config.toml
num_hidden_layers = 22
hidden_size = 256
num_attention_heads = 6
num_key_value_heads = 6
head_dim = 64
intermediate_size = 1024
vocab_size = 8192
hidden_act = "geglu"
norm = "layernorm"
norm_place = "pre"
norm_eps = 1e-05
positions = "rope"
rope_theta = 10000.0
rope_fraction = 0.25
qk_norm = false
attn_scale = 0.125
bias = "none"
tie_word_embeddings = true
parallel_block = false
init = "normal"
init_std_qkv = 0.0312
init_std_o = 0.00473
init_std_up = 0.0312
init_std_down = 0.00473
optimizer = "adamw"
learning_rate = 0.0011
beta1 = 0.9
beta2 = 0.98
weight_decay = 0.1
lr_head = 0.00714
max_grad_norm = 0.5
warmup_steps = 566
schedule = "wsd"
decay_fraction = 1.0
decay_shape = "linear"
final_lr_fraction = 0.0
batch_tokens = [32768, 65536]
max_seq_len = 256
doc_mask = false
train_tokens = 530400000
max_steps = 10910
dataset = "wikipedia_en"
MLP neurons of a small language model. Each row is named by its layer, matrix (gate and up: input weights) and neuron, and shows model dimensions 144-239. Each number is 500 + 25 x the weight over its row's rms, rounded and kept within 0 to 999. Numbers have three digits each. A neuron's up and down rows have the sign that makes its largest values positive.
Before each neuron's rows, "fires on" lists the tokens most often at its 100 highest values on Wikipedia text that the model never trained on.

fires on: " E", " Re", " end", "le", "us", "se"
L13.gate362:506475508482524437526496520453524513468498530520472520501532464531507506548511453505507425484548524518484480480525513514534463530458504502523528462483517491518496484503513545494520539477454496464516506504506503484511420540495481473478480494502468502498523479540497524536484482526517508478
L13.up362:441476498485506508497528555479527529522482498502500498495506474501508471534490449528504535535487526493498494466521531521530448538471521520481527489500478520460527483474477524487497525457521483489512501508542490489515506491500476529489471483489501484458504490529483478485473459468535529469

fires on: " Sy", "ed", "ing", "ay", "ly"
L9.gate350:529487454466524535488489480462517500525522489467471490526468486567508531513505490493494525505522503520498538535519441554529502466475508504497482510460465523480551507525556513496501513489493517488532524525469472506515494520541514566495460506505520448453486498489519473519519499510495491550
L9.up350:510476469458505535483515512478518496469505549472497474514475494494490526466534503490533470458533500493521488493466514466456492506547531514518499537498497468507524532562471495462536482465511510477501487508470495509496512490513468457504469538519528508501516505522507494532559516471485533523

fires on: " ", "ed", " was", " went", " wrote", " School"
L2.gate458:491501504524481506470520485506530488466501506535516475484514505502535495511496500527502540500547562515516501501523441511479508507480493486428539483480502536535523506534540473500460506509484503536494486505453507481452486510492529505541461499491488465482440507524496495475542534501488490535
L2.up458:512528510502470478473538492485494482499470483509468494511514484457471505521536511556498512507501484511453534552481479507558477458517518491497530542451482504481564450522455440476511543531482467482476495475518488482503500487513508483512465502505501520507474498464489492491474498475495554503

fires on: " on", "/", "on", " over", " off", "es"
L7.gate941:497507500482533498540475555515510486473508504489499464477532506491529474499489489486463488496520478517542509520486509474512443475501496443540512548547495513534444487520494496517439515498497480538524474531496540502539547463469506489526507490504507490491486451506496554508502484489495514503
L7.up941:483465476511514511514517477482442502502494494475468544507519542528503469523490483493448471527455529517470478536483491485520463472532551543500563496494463449493480495489469493505492530484494549499531485489528501468555508478538467535489516534475511485494535492513515515497503501491506530517

fires on: ".", " W", " |", " Dr", " St", " B"
L18.gate731:475499550512472513498484510522498550495515483527488509472473489551488486491468480483497483482516497505518508516529466551456511521530545511496483492478514468531546531465492484501500500458479501471487496453557490520502485480481521478521501472501532499514519502525519484468506509491482515480
L18.up731:512493533501512501497470502505525506460490491536501472485468470524507497513506494473489461493485515480547516493509484457495535521484544502526529478486473478514505500481493467534462536486466492483486491499495513482511502470513517477502487531477507478509464464511489530521513524511475491514

fires on: " to", " ", " and", " (", "anded"
L7.gate174:514542478500509502519549504489525534504479446509461492482493526486538515456525450503487507494504491443463496498467512476519512525474468544518529533489448496538478482480476548460545534495487486513492467473508498511491497522504498511506507546489480534532490489514480524467453466479489443502
L7.up174:517548512523492495484496437522497501551497567508529506531496549496486491491507499505517520508509511482443518520496519530487537462481509475511502540513502506487491490507453519510496523496468495522489511501482509482532517530479463502474510493523527521509477462541538511450518467505491470508

fires on: " |", " de", "as"
L2.gate1012:501532525517529507543456489518490539510496475449514477551470505531503497537477512524488466521477497472479458522519527495506470457533462474521528486514537488505514497495519496469484491477518525501494500510498519542526495500478517502506486438500458496446516521508496545535495503459500564517
L2.up1012:489536492515507505493427527532527494474455461507513496480492478481506522470492502492506480481448491493529559564477478495488516503500512471518576519518510516533476530535495499511482531545527465511488491485526488478517512483481501502547485456546468508482541541493521497511508459446528514524

fires on: " |", " act", " law", "|", "ch", " Law"
L13.gate258:496495492530512479493493492521497479511504482522509478487509485517508520462491429481534508508484515476504509524476453494487469497475553489486515475524514530469520488545481522448489516513508501504490483496519529535507434515539479531517455498556536481501550535483494490546494530484480482468
L13.up258:542501498528442541519516550488550505462475501479541510490504532476507486529469441479486495473446472499507486433498505478550499491485470508535499516541514520536500478492499490499464488484490532504476534508480545512518476506478459531489473499513486500483502510528524523509530481494538475518

fires on: "–", "-"
L2.gate209:515524479539529496502508498527494484474502529517510490514466467551554484523460513496478508516481447512452508466536484510477555531497516462506517530500537500493499472478488556509527493493537487473464495525504512492481511520500471490493484505507496512520548529493462498520465506525521516496
L2.up209:464497498488512514487507450541500498516496536491501515454515493498486429509474477522506460502521500533486523487493478480497438521488533473535525483499476528503458486546508453483489510492510503472497460513458518499521469506516491470509458529488494501495501499478524518458493498520562474468

fires on: " |", " United", "alls", "all", "op"
L9.gate772:537527485514458471473517477471502485474479529504504526516482505459518504495465477502541494485511492454478480532474481518485535471527491471545508460515525480491508516533497513452518514495510494517501516522470500478518472535522504538496490510497503452518485515499483511476509511464485535472
L9.up772:501510464466506485471473562532510461472490483479518496505491472511511530450523499464526495510522480536504519544498454497510508489469497478531538460515495475524480527493505471539555530511501481506459531497504519499481524511493517498531441541520525535454477465484525519477506474521508481534

fires on: "-", " and", " -"
L18.gate800:487467520495467500518491463493503508478539495519504474530474453500514519559472500519452510514493517514487554473522462500545484486513550497559532497513484546520547475533521505507517516467470419493473448433502550522494504468531476501528491503516512514425533531458490545451488525493489475496
L18.up800:505504486502498507510475525461522465503497506471483488488529495493540496533538477507464542485501463513455508501477486475471520520454505472503494475471487465521478524483497498495506526459487505479560519530470533502448508499495516444523487539488478524450447481514519509477475520522498419513

fires on: " by", " until", " with", " as", " since", "with"
L9.gate970:480529503510483531506515520501500500511527494526484511513468486519513494507468515509509516507498548464464530503536469522514466509530509531486539441503494509451477518510500540520481527512467449522549502429540518477433542469512492498505524530481472476487505473497479494492468460562511496466
L9.up970:485499524499512529530457534487442455504526450554515537544514489508499499483459468493502489511488522439460508499468511532511483491508513484485473498504570543481465521495516494492486539519448526509487551445538486501492506505543519504447484516524492487463494509477502479479487536535490484477

fires on: "al", "en", "un", "c", "unction", "ull"
L2.gate863:522472493505510492556486487482548554495538502490494470540498508512474532492498471519493467439487526508538518501475459476525478515544524473487495503512536494488505515474508499509522508494510487467544513481534488527475505528517513493511523479481551508496524461502492495534510502537466548509
L2.up863:504521505462483489494502482510509491494507573508509437496499490490477507522490474461491533503481466496484476526473557495479578502484508541529467506511494496494486482491516490539499532463489459503479534524480476493471480562524506447512524491516495494495478474495488548539473515470477478518

fires on: "==", ":", ")."
L16.gate31:494488483436520525486495479452503507509522501528495452457517525521527499484491486479476502523519481533507518503499501507466467487453485500491545553526486458510484458498485459491499496469515524483435484494461510514505456482530505520503472573490548457514477538506511495509548492466499466470
L16.up31:486478493500506515516556474517518540493455508472534468533483472527462427534490524450492514479521493461520508547482510506501536534539511559478513486484476501506497518509503519506520489506501486457542474501487468506449509442504507506470548499470517510523468484473481503447487475534507538509

fires on: "\n", " |\n", "2", " |", "3", "1"
L2.gate662:533506510529474529499470516458476516489527503508497467510504515536518502485515498476521451513477518499492506512457503504518509452504464461487531511506511502528504488493486471505512499473528507452529467518482476473451512531533502510509479470542450492538492522513482486460492507476496537481
L2.up662:546499502515499485494480522476477511515520517525545480497496449490450546481488530544510525477454499521507533529467512519555504481511468504496510482500506543511503504504502527486498488516504488489542503515487505421479527467533473516490494471536460503487487535515533496508547515436469498510

fires on: " Re", "re", "se", " Se", " se", "he"
L16.gate63:489497511482512465475487532474526500500511485510499527450501478493509506509510500476507507516476487545505520515492464568528510554488485529485528473487510517511487491500450518505483534491503522496471520453484453489520434547486496527503499504500466495453437497522482453495496506508527485522
L16.up63:511490510516530435514517508489453515506540476511517490510511479474521508553442501482471518516476555537459478505504510511528477489484457501501523510512519506478451477514442524497493526473544464475502518500527503510462477507482517460513510526506488444475481472512489505534483470496510521506

fires on: " ", "-", "19"
L17.gate901:479497488483525545549488510527488498504480496514501499495466533540528489492552518464465453441531520464510532509520465488478538477524459491534520437469499551518508499509534483504469514516517495500522512505441505483515498526558519519539502498498461473507494483520471490490522533482469447503
L17.up901:530495495530503478521465495517499484550480484508541525483526516501471509533576491484509499522481528539500516523442526468510432479526484540569532492507481503482479509458473475512509518493501511473490443538494500503515487471532500497462496530515487507476448582488500524501470487488521502513

fires on: " |"
L2.gate270:502505553482490505550519542467499495483450477413544502528489490505511500502504494522503502474491541438504485528491491487534491523497529482482470448467493545503525486492495497524506507501505463486486491495522495539550519489516518470510573476517458496504512525499487513507491486476557530501
L2.up270:478517497469536508533500479516471505532490514506526469459466473520522506497499502457494499541461481519476530493514489505558504516507530507502452518483500511506471492481475523480466542511523476532505491490512529488516479480522524494492506527526470554507509512529535510522502470493517466512

fires on: " c", " ", " C"
L18.gate484:515492504503484476462515488502490489493489536485490495510493497470505539500494521514463487524523514545509502489521449516523535459487515470525512523484482493563523488504509478538479514521480490468507476448500499515507472489487489504541464499512525484518439495534510501503501505543475467487
L18.up484:527557447500488482486488504492457535498496498545474508501533517458432493477514508490495465494493496520510485509501480451523519470536489502540509524495489482542488481547486532554543489541519512559460528489536471463484489508514495518506494494477508525492487481499492500477480486454520511458

fires on: "y", "o", ")", "s", "\"", "io"
L8.gate627:495515419436545492485490510508511499482473478535459513477512533469495469489490445509494482482524474505445508499510475483508512468496524531505560486525509499523452487483470479496503586526515547513510543449490498502535478484535499520472491480515526531480490517525482531501461466509495456513
L8.up627:537469485479489497535505480461518542543482473490483477521511504482479403462534524509534487528518503523490492528533499492505519467504475521484540521524480494485522525468487532509476519512503478521488536513507483481500520525494480495472462487486483465513515489488494542498515481491512488514

fires on: " this", " these", " their", " his", " the"
L2.gate429:548507480492472555517517442506536502483501510481500517521496529462507506543485514503533506477458544456476494546476489476500455451509493489541539496511502501463518529525497516482530456492484534511543481477535490493512521526529488480482496426468466474517515488480509512470512511483472484501
L2.up429:519470507410475502475461549551487522518497571478481540503498501488483481519526478518501498493496492480468511473459469532496464525554493526510505510503484532492484463530485499507517467498485497503498518523477523503510492522524498496534494512483490511500513540563460494500528525453487536506

fires on: "p", "P", " P"
L2.gate648:538489479491495503533492455504452535474500526508508488526522487521455479519498468466517505503496490458517506481425519447498505474531465524520487486514463510486520499524493472510500478513521481492480496490475529476542479552496503500509512456516545543484478494469506534515520447509469521519
L2.up648:479529467519482527506473489536487527483515485482513495548491486526512474436530508510505504504468482501500483492464532492483502494456441466487482516504471509488483515472513490505508460498475465528520498510511466461509514519477509476487492504512473502529447556460537527514476487531531510519

fires on: " time", " years", " days", " day", "it"
L7.gate508:538499472506520531552470482506494519519544507520497482453479508483495481529488484558475466505485475460458497495482472480518491506489516481532522509494513474463508440507521505502499475524514460519558513542514504510519476498514516504509477474479544528493521484527501527499525474506540541524
L7.up508:485511503463505476535532494526521508461477545496503532489522507484519473481491471512479489510459462501519505484477481559478495509468493527483544485452470472489490537508508500537552481515458483528518489529457498488501516455483503514521470519487508505491508483480524480472488490504524483487

fires on: ",", "},"
L9.gate893:530492502498484505515479526501461562497491486517467502498537525529518537455534461519465520513514474510521495495515484500481505492499473506477465535494526429471456507470493517526488491521503516489480521501501510477461450481465538510431498511491514477563519507507489514531490516488490514475
L9.up893:504474485468537493505519480478521501532476490475539463507513555511533491526517513495469522496536490512518514517515456475509497482467508530542502516457500438465486525474488500508526487545494503499499441527523508526533503461476536498535524558519521461514495466496461483520452490518490522466

fires on: " |\n", " |", " ", ";"
L9.gate395:504515515521510482537473522514506489492492461485539466519496537463487482430473519472520486548536471505495484481478541476517476496556500458441498502480508502499496527480495485502484543491504528477489490467516477494503515509509525489515499493512474531484482568518490487451469493465524568524
L9.up395:536540480488539494501494500511515514495523505482521525507493491488485498519529544503543485492514507467539458499458509453547498485519502475526524557506460488494473515517514514491520545536516502522506505495531509517518521474478474529466514515528522499518530454525502522493516456465494517538

fires on: "–"
L2.gate880:486489485506476477507495490549497528495479515495513523529481469522542482467466478496514540486499494511480503458487490484465543509481490482464511506486488517522510477491531532483516499459483473482513471495482470466519482503479467489511464479542492476546534500459513468492461527545510520506
L2.up880:525489546490494499474515486550510519480493554469534525515555477475484460494472473512512473513485519524524548469503508495463495519511510491481529468520450532458508530510523487501533486491516493465494530510464481531465520502488468445503467544506489479517491539470534475488539521490486539492

fires on: "a", "o", "as", "m", "y", " as"
L7.gate339:493479524509553503483545507522511487536478472474505488484497483490492501494510493506494500515509468524521498451500520488476525515555511564495487512538533471489492498505524506475483494511517471531512503453492531460537543516539493485491447491496469498456528486489451529489525441493532539499
L7.up339:500484484506491509497514474499453478486479482480517470548509474495505502493462499510518489502464516544552517534460521495563507530489521478502520517504494501518519501510507486460542483533536511496511521512436512515471460485485513513584501490477477509440484490494512511536526509502505483523

fires on: " this", " that", " same", "ification", "ified"
L9.gate67:485530532523519521505476485525550477497522481507542494494502513574527437498477454572490521557484484524512518503487500504540505520470513538512451523532498498476513526495541540479464518461486508480489524472512455500466477492508462503515507539555478484498494501521538517494506496492551543546
L9.up67:498512493507489518556495492500475450494493499564487510479507526476547505499501530513487512483470479483479496520492506517496505513513488517515525522481500461486481488504530469502491462499499498486486475519460501490522520515518533480477506507484506479519506514514468520421523479517494498463

fires on: "-", " (", " Mar", " served"
L18.gate267:509510500458518530489493522496501506464507497526447511485514477502529525491475479481506468496487481528504526528491514499524511495530458505519492488493502525502459488503535511488514504486481497488496466494507531461523502495486493477458510492510540526536484530466523508501456526505486473515
L18.up267:476511482435538556499506460441477503529485518499473527512499471482493475465526471483484514474522519507514507457503514533440529544491492500451503548499467521463523510490484520519544481493507544476569547491530467485511506505486443491517491468499535494487585486503516517512516482474493495503

fires on: " ", "l", "ot", "20", "-"
L13.gate966:482506470517478489510522502474509467523536490480496501523462502513530471478492454535504505516527518477521495494510521518519510495460487525512524537505495486495522472533526490519499491479544469482483493535471544540487530493565528511474501495510506498441511486498498542473527528470497463507
L13.up966:530459495521509488542536497492503508467496544469509518516482532508451485518501503491529495477536545452531514467556507496460547460493493512525557484473521530481494536522493510475423466469475485506522509484448474535492504472482503487511532529494490482512484482483538482510532517515497466523

fires on: "-", "\n", " also", " and", ":", "0"
L18.gate950:473513540464521466498452485486470512481500475476545505505497451479509479506540469474489503511526479525521519501545425488544504489539503502524532504493487530511508500535483477527522512498499508458496465482444466446521497516519515476554482466499482477499556469509531468489523505452523488505
L18.up950:522521470513495513478511487538485505448489544461532493518528543505548477500491488509459542480485508474480504468484484497487485491478539507488477518470483496533509477500501491484443500543490542495491523520519516525466478496469496450445495485498497538465468503524519504546549473486502516513

fires on: " E", " e", " O"
L8.gate536:504462452509503469447515493542498537480495450551509503467514492503510536515463493466448522495520459560493478467505503523508466493483503487517501478494465478467487480481526499479537553502525518510471489515515500514511506452512513515552471526532518470499490515497514529517508511499483514480
L8.up536:509492463518495519502528483502517516522553474537483494534488507557464541499473513507561448489481499507472506513471460541468516463500517509490493451501525499515506484449496532487517480509537458444480462532502512501529509492539505501524495468473484494436461486483526517495513489459499459491

fires on: " Re", "re", " re", " Bre", " bre", "-"
L13.gate770:455522498503513474497490557490479468543526520531509468465518506483502463540507482481474446521507505493497547473467474497528476550471483499474532469474484503473439514526523504508482465500514508499444513472474480491510474502442484499508493551474508524472500506496501473517521510515506497469
L13.up770:495494489437556525498504505514488472512484472552466501498496519492487479486469463463535521539479510554464524512529455550509493557525480448473508510440488504490492512491497445505480512517510508475490525508500496497503507464468520486523535521467479499473494514474462498499517473545480506489

fires on: ".", "=", " Dr", " Mr", " John", "==\n"
L17.gate168:428493517492481523489505494493523517506485522501564522473479506501532517488474473451470495504493450466501552466508454520534511502471518525498487466483519481490498507474534510522480502474506504522490502463530491523501515514498518459497529513502510463457488513510495531489532513486490485539
L17.up168:461504475511547495508480514498497530456505512510460468510514523501503518439519443547518470518501512481501462513467511476477496522549540484511489441485498490457486482500521473521485513513535482482490488520524524493542487496487521503515502503508536533534522484558495525531476527552507480429

fires on: " V", "_{", "^{", " Ph", " (", "-"
L18.gate251:519451497480480487534475502490544496467494535546472471516527461524500524524533500543503462512521503514557499453460522544489511497491526494541497465476480511471488487488533489472498494489502493479506496528481492510458549494519508473493521495532553533479500482510483503472485490520505468512
L18.up251:514493543502486548490527472517520533480503470461484511516473499492520527500465490454459542467533487487487481472520525495511537505503502497518517480512472505455524480509491469496483545480520499474488494492502528500499534471499488493477518463492503478493502549503478485495504482484463528474

fires on: "19", "e", " (", "–", " prom", " rev"
L17.gate876:507485496518544486515511534464488516535530518543525499509497498508518491518478513508435504524507468526491525440502490461494489471468489472498511480480537512483551509466532524553489503470558494473496499492469490548535494452499514491528476545553511554473488507497525502510469473501519423483
L17.up876:527521443528529486527502515454519503492506511506542500515528530490538532492443478462487525530513507534512539487505514501495512482549501466482508453459534549450485485495500479534509513488498500503466522478494469479525491453475499489492480506489462517513509470506486455530488545466515501478

fires on: ".", " Mad", "ar", "ad", " &", " made"
L18.gate932:463496521518503508504504544491488521506526503531471502465490484517488490452511503486505518514520538486515542476532515512496480511464475489527511487518510488445547531491439511477445454488540524486555508568492487535522507455489483515487487519518478458510488532483523507499519521510492518506
L18.up932:485488500513458510488489542523489551527455516505521501479493493450473507522463505486498442526504507483482508491544511465497542511534525474518526487514576526518502517546498508480491559512525487528458474522493471490495506511512505485461474492498534492538525541475493496479523498484477514492

fires on: " ("
L8.gate451:482507500502513526493478493461538479505500505503504499461466508514516508476493449532457509526499498500499491492516468482509502509461480502526509466494497498516491510449506488528529529450503496481478504509481454486506501533461490440501495520497516527468488500512493525514463533475504452530
L8.up451:453502479479499538495529459480492534499502568499479492484464475477549518466530466497479507510505478488504526476493510452470474489531500448512491499495536480486473499531543510529512501529502503520521506492524472494489534504456494486525519495514493540532511464478493523521533513496492511525

fires on: " st", " ", " St", "st"
L18.gate893:488523516495506492510484519494467525495556444530524506465509518507560525505460494506504475508489480534491521477468480528470501488480499503501500500475495541509505508513512495527527556509532455501498476548515523466511468494464526519543486487488566541503519523462508474441502507467495505516
L18.up893:485538444461521520483501488515507504508507530461505530561516484472499492491521535504509494550470493530559538512540482520493537506492506495494503513485460488508528510499470481517497547528489488486506485490515465508520504502519496461495485514487503450485512516464507488480514500515522505538

fires on: "–", " to", "ad", "d", "1", "^{"
L7.gate770:494454479519512524466500509490506547511506490496552460482517504522511449454456494525454424517494495503514554475465473521518461495515540498474487520549501545507517476512534537491507513473521469502512519516463468502444500518493476514480466483528508484478479436492475517512462540523515497519
L7.up770:504495546507458479488498502518484492524522537486518552474488467498476505470494490490484481477486485459433542501553501498486494528475515503488515482502469519530536480481466487509470452477542490490513507533456494533516526498521481457493478494503516492502517537502481487514522581527502530517

fires on: " Le", " de", " le", " Bre", " bre", "ro"
L17.gate852:469530487479514470487446493482546494522517502543541530510508496486533450493486525478490446495501491527473528496460514514505520512490498482474559501517494484476462500484498508502454470476496500510477521548487476477498488509483515495456502501556465566534446493516463470486513486508481488489
L17.up852:466479462499507502503448494473537533537505518551509513510489477501475533520515496510506457550505464497494493493472467502476492455470490466428517488494494515477492501493562445499520508533515505501547513503501522490477543449496443492542490550491527469527475513531507490507510523545474492516

fires on: "p", "ph", "f", "ps", "ch"
L7.gate245:495503503474485514469493530500478551504527553506551500472538505468516529470498471542477482487506490469511521499509515468474503516476483496503502509488528529483486530504536466480506524477524476469488483483493490520549508498556463499500454498504478526452532513523466519525569503506505477536
L7.up245:455477518529503498493546531520473510544500513534456440517489517512471441516519528450480531526530500511533494497471491508472522488473473495508472511489474470463481514519506520492514486508509527518542483490534498491482480486490517551514491569475452495468492467521520487517472518498522449501

fires on: "%", "/", "–", " N", "es", " J"
L7.gate488:494491486504533482505506434531506523485561488520480545523515482494485496475531464525460449489491485479543530498455536498474490528474536504419506508531482508485480500503500487487540458461549460470525529530504506505529532562470470511558532500519516517544519454510486510518496514547509518513
L7.up488:512467516492503464514499484514542531514519501487536505483508520467528456493507444503489487512482496470497558503458489497516466493468491505493493486495519504477458522466500500526546537517465487438458495517535507496498474516527488511541507515513459443514471510462497505481456508508499493473

fires on: "–", ":", " ", " medalist"
L13.gate67:508463556500450504532550512464479532476485510496500496465515460533524502496477485502523461489437530507504516509465489525500465495521509521521548501516545481469519545517519480481454517519510460468455496486507543522455504452483506485460455479509514478478485513537467512504516472484503497531
L13.up67:445478533516518514539485489469482506464518494458471486498468498492522478488536510483523473506453495495525481509499506479536512463495548528529493490536507494485489458447472455482503510487542506463489515510527546513519501483500516484481532521524489521522516495546497483534471523438531443513

fires on: " before", " by", " name", " $", " since", " to"
L8.gate488:515520519466514512505445527509538513559514494525530529497466509464480515461498479469519441501509457478497509544560508505525497487527500525509521482500512455477500534459506518474471503510525512536530456444552494458467560490474484515511465493482529503468499474511502519475533485501466484501
L8.up488:519481481504554484533506497513477480498550507485514542477502527523486464498505484485488528474519492481482483463494524516535460507524541500500511483496470539498470473480500525492419518489523508520523462457535506461504492493533495493438478506517516457511506470527507564522525500448503493517

fires on: "ing", " did", " do", "ed", "lined", " Disc"
L9.gate794:491516480474486488519513492472548519523496477544479497510493524527492491501483478509487495530525477521508493455528484565549492504471489485493520515528487473510521491503502506485488504475529506494536503498493471495469494458556519497528504475517458470521468495488516552464516487533485528508
L9.up794:477509483487499548507505477490461474471494556501501537486527480464496464503513511500470513487508479497562493511509510492472519454502504531520502487493497458485529487502504519504469490489487537476487502475495499539556519475496471500488449524447521489443483469492497415502541522514509506497

fires on: "-", "|", " |", " (", " is"
L18.gate453:517441489488499526493504445486548505487541475482514527498506489493503498488517514540517494509536523547480519488470499534494470498464516504475504473502524498469486561491492503465462500519486488467477520512472492476473501528491481484505503460523513494490491497538463498515497496524495487544
L18.up453:506470528532475521495516475467469503494525498465487495538481508501518515507498498462481471499508435499545466485503498539515509490545483479508478483475516528514504521509523468470496464503467562526518487543489526493509552489509453509482517504493519525475533518467447489471491505509493464519

fires on: "s", " as", "t", "and", " and", "a"
L7.gate445:466486512540560498512470508562506496478456474479508529510500486463517474511489524487506494523445466521463493499494464532511530543495498495497505497550481488499528478498508512503478466452510465538517507501461487448553546542495506477515493510506511521504479463503503527501503494535555512508
L7.up445:531441472504594517458524503552469460493477463478499502494478479521495496513522493491433480504510476496488515468498549523491489469489465511491484525512512468492540519504489504475535496495507519480516505509465481467537459498506478493555481537474490508471548465483477516516521464516537508568

fires on: "|", "-", ":", " to", "text", ","
L17.gate416:530490473490477529489518469467493488460489505488517507506525518473545485476501480497477535524492497529515532517495449475494530521498537523483514554499493493468483512511503494490486438467488513524504489496496503488503466508509494521513516477504487505491455533493462467474497456496572539515
L17.up416:461482497521444490517513488521488523452505539491531486501541473521464485508510503507441468491485519489477476477490505499434525534503494506476524539478480540497502472520474531487532501512515469475447488498490540491499465496458512549493515517483505475540476494497483480471477501512467488503

fires on: " ", ",", "o"
L9.gate160:540506518530472448461551488467536499501494503478504499525496468554566517502546483531461511489501468474525515521490443534487459437507507503502523487500516507509488517498525489508500510509538448527515442505491509451464522498497530488511468467467453489522471526547518544482492466515498490484
L9.up160:530491497530524498526479457482441507475551451495488516517478490500532500483521494461440506486475509502527501533458486477536462482503467483514525516536530479490506459521504495503462548544483485512512477528504492468460496465498529508500485469518474518514450499493524472503501497497512498481

fires on: " of", "omm", "d", "iv", "od", " com"
L8.gate674:504458516486499495481481509506469460523511520512446487529497478483468487519499496469515468499483481531545523483484499498443503527514484504549465440502512526509479468505504492460499539455497468457441506500456457481486473503552535478507472475475494494536484526518443446525486506494529510507
L8.up674:521499512527497476507535542503494494497488477542487484503467447490492480503489509521466521486534498518497513478510490531537534504534486516515510548503514504516524456483501485512520499501454476525508467470504479492484478545565513546556524465473466469514466512494491473485491491511461477537

fires on: " K", " P", "b", " B", "ats", ".,"
L2.gate815:521509487500495486504512517480489528475448501464516484555530510500482503498512464508490483506491510526500474492501458500475528517515530532499456463506526526476489421475472511506487474463536512520470524499507493527508452517500464495482537507508513510521498499501488440532524485538517469518
L2.up815:536491476511506504497471496510499500493522514509512532491516507478507500514488464513495497537493507450493522492528471496473491530500506502458503534543533493527506511506488507500516506503484505475452512528494527476501513486492524509483493486518529527479503483485500573487504522503533497521

fires on: " time", " place", " best"
L8.gate524:469522468503545509485466511532508503480562527525491523502526489494536496545491474504456498518501495506552544510465471560541471541460547475551501530503492521499502481534480512474506453519526460479518522553497502462524494494528478475450482524486523475496482482480510493501525486524493512536
L8.up524:526506511507497501473534489502538486512506521510471499471509458484564492505499512497463515540470507497505465504502500509496511496534500504473524528513493439518510505519510497470524501525513490471540516520527517496474528500508510483494513519448506525523492477479484510455491460485554520457

fires on: " |", " ", "j"
L16.gate778:488491508497506490487515484473515490500477474486478462478498500479509555466452467506492500455547529482515514485439517486544536486504528494500509509531508501509513548529500499500532518524465451499500485513530510502490467458516468534521491523474520520493462482519542492486535516492488470486
L16.up778:512475472517515504446538492485534509516485512470487490513485535482478493519544480502526486460455509473517524490521486489473519487511540487534495503515508522550476529509501513539463484540485482476455500537520482466522512473556510507453508506466491450497487494486547513488532458515483491503

fires on: "I", " first", "o", "O", "ov", "r"
L9.gate717:508509514492504483542540515474489446490518461474512533513533523545522491496511496513486533507506458492542525501511495490475498475482478515476451485505508495508533513500518519506473515532517476510586499500519454507495494497504524483495470550472492451433461494479491518495494485503514503546
L9.up717:514517456496488538525501519463488494480528485490521548474508507515498503512505500478488498505505493554496506503475492454498481500509445489482513511512530520513478466525493484504520500536477494526522482523481490528537458521507523499500475541458509513490465510500466524547466498476469508492

fires on: " of", "==\n", "=", ":", " as", ","
L7.gate341:501430440539530518497468523459508503503512470522505542475504511481523488451526460503445495492537488523513565480499498484510504518503497514507518504496497463454502497514517502478486463500541521512483479518464524510527491496491533471508509515492531508495518478508491532479540468509520477483
L7.up341:497455476499522504472544485480473498513485523507498496538498509524497461492448532448526479486462507486469474554503500500514484498511526498531506485498472464443546487513520490485450529503493471487504503492496499487492493515482510469442485457491490541475521537513482521515519500526533521514

fires on: "s", "z", "ing", "ge", "y"
L8.gate321:496537475484536479477473506503492478536480490558523522531498523462479543478531483474467442514486479527488527531495517510466502445500527474535485494559504526536507513543508482498502506464474501497453523497473504492524519508531505509502497484531471491478514458525448474510486498491505512544
L8.up321:523490491481468467536522483470515506537493495490525499506458523491531519508532491482512503530511473479474489504491559533495505505530511478459525501484500493467523536514495525444520490471495519500515513545521516488516526489496500557480505542477497499478546452464490516523533510527499523536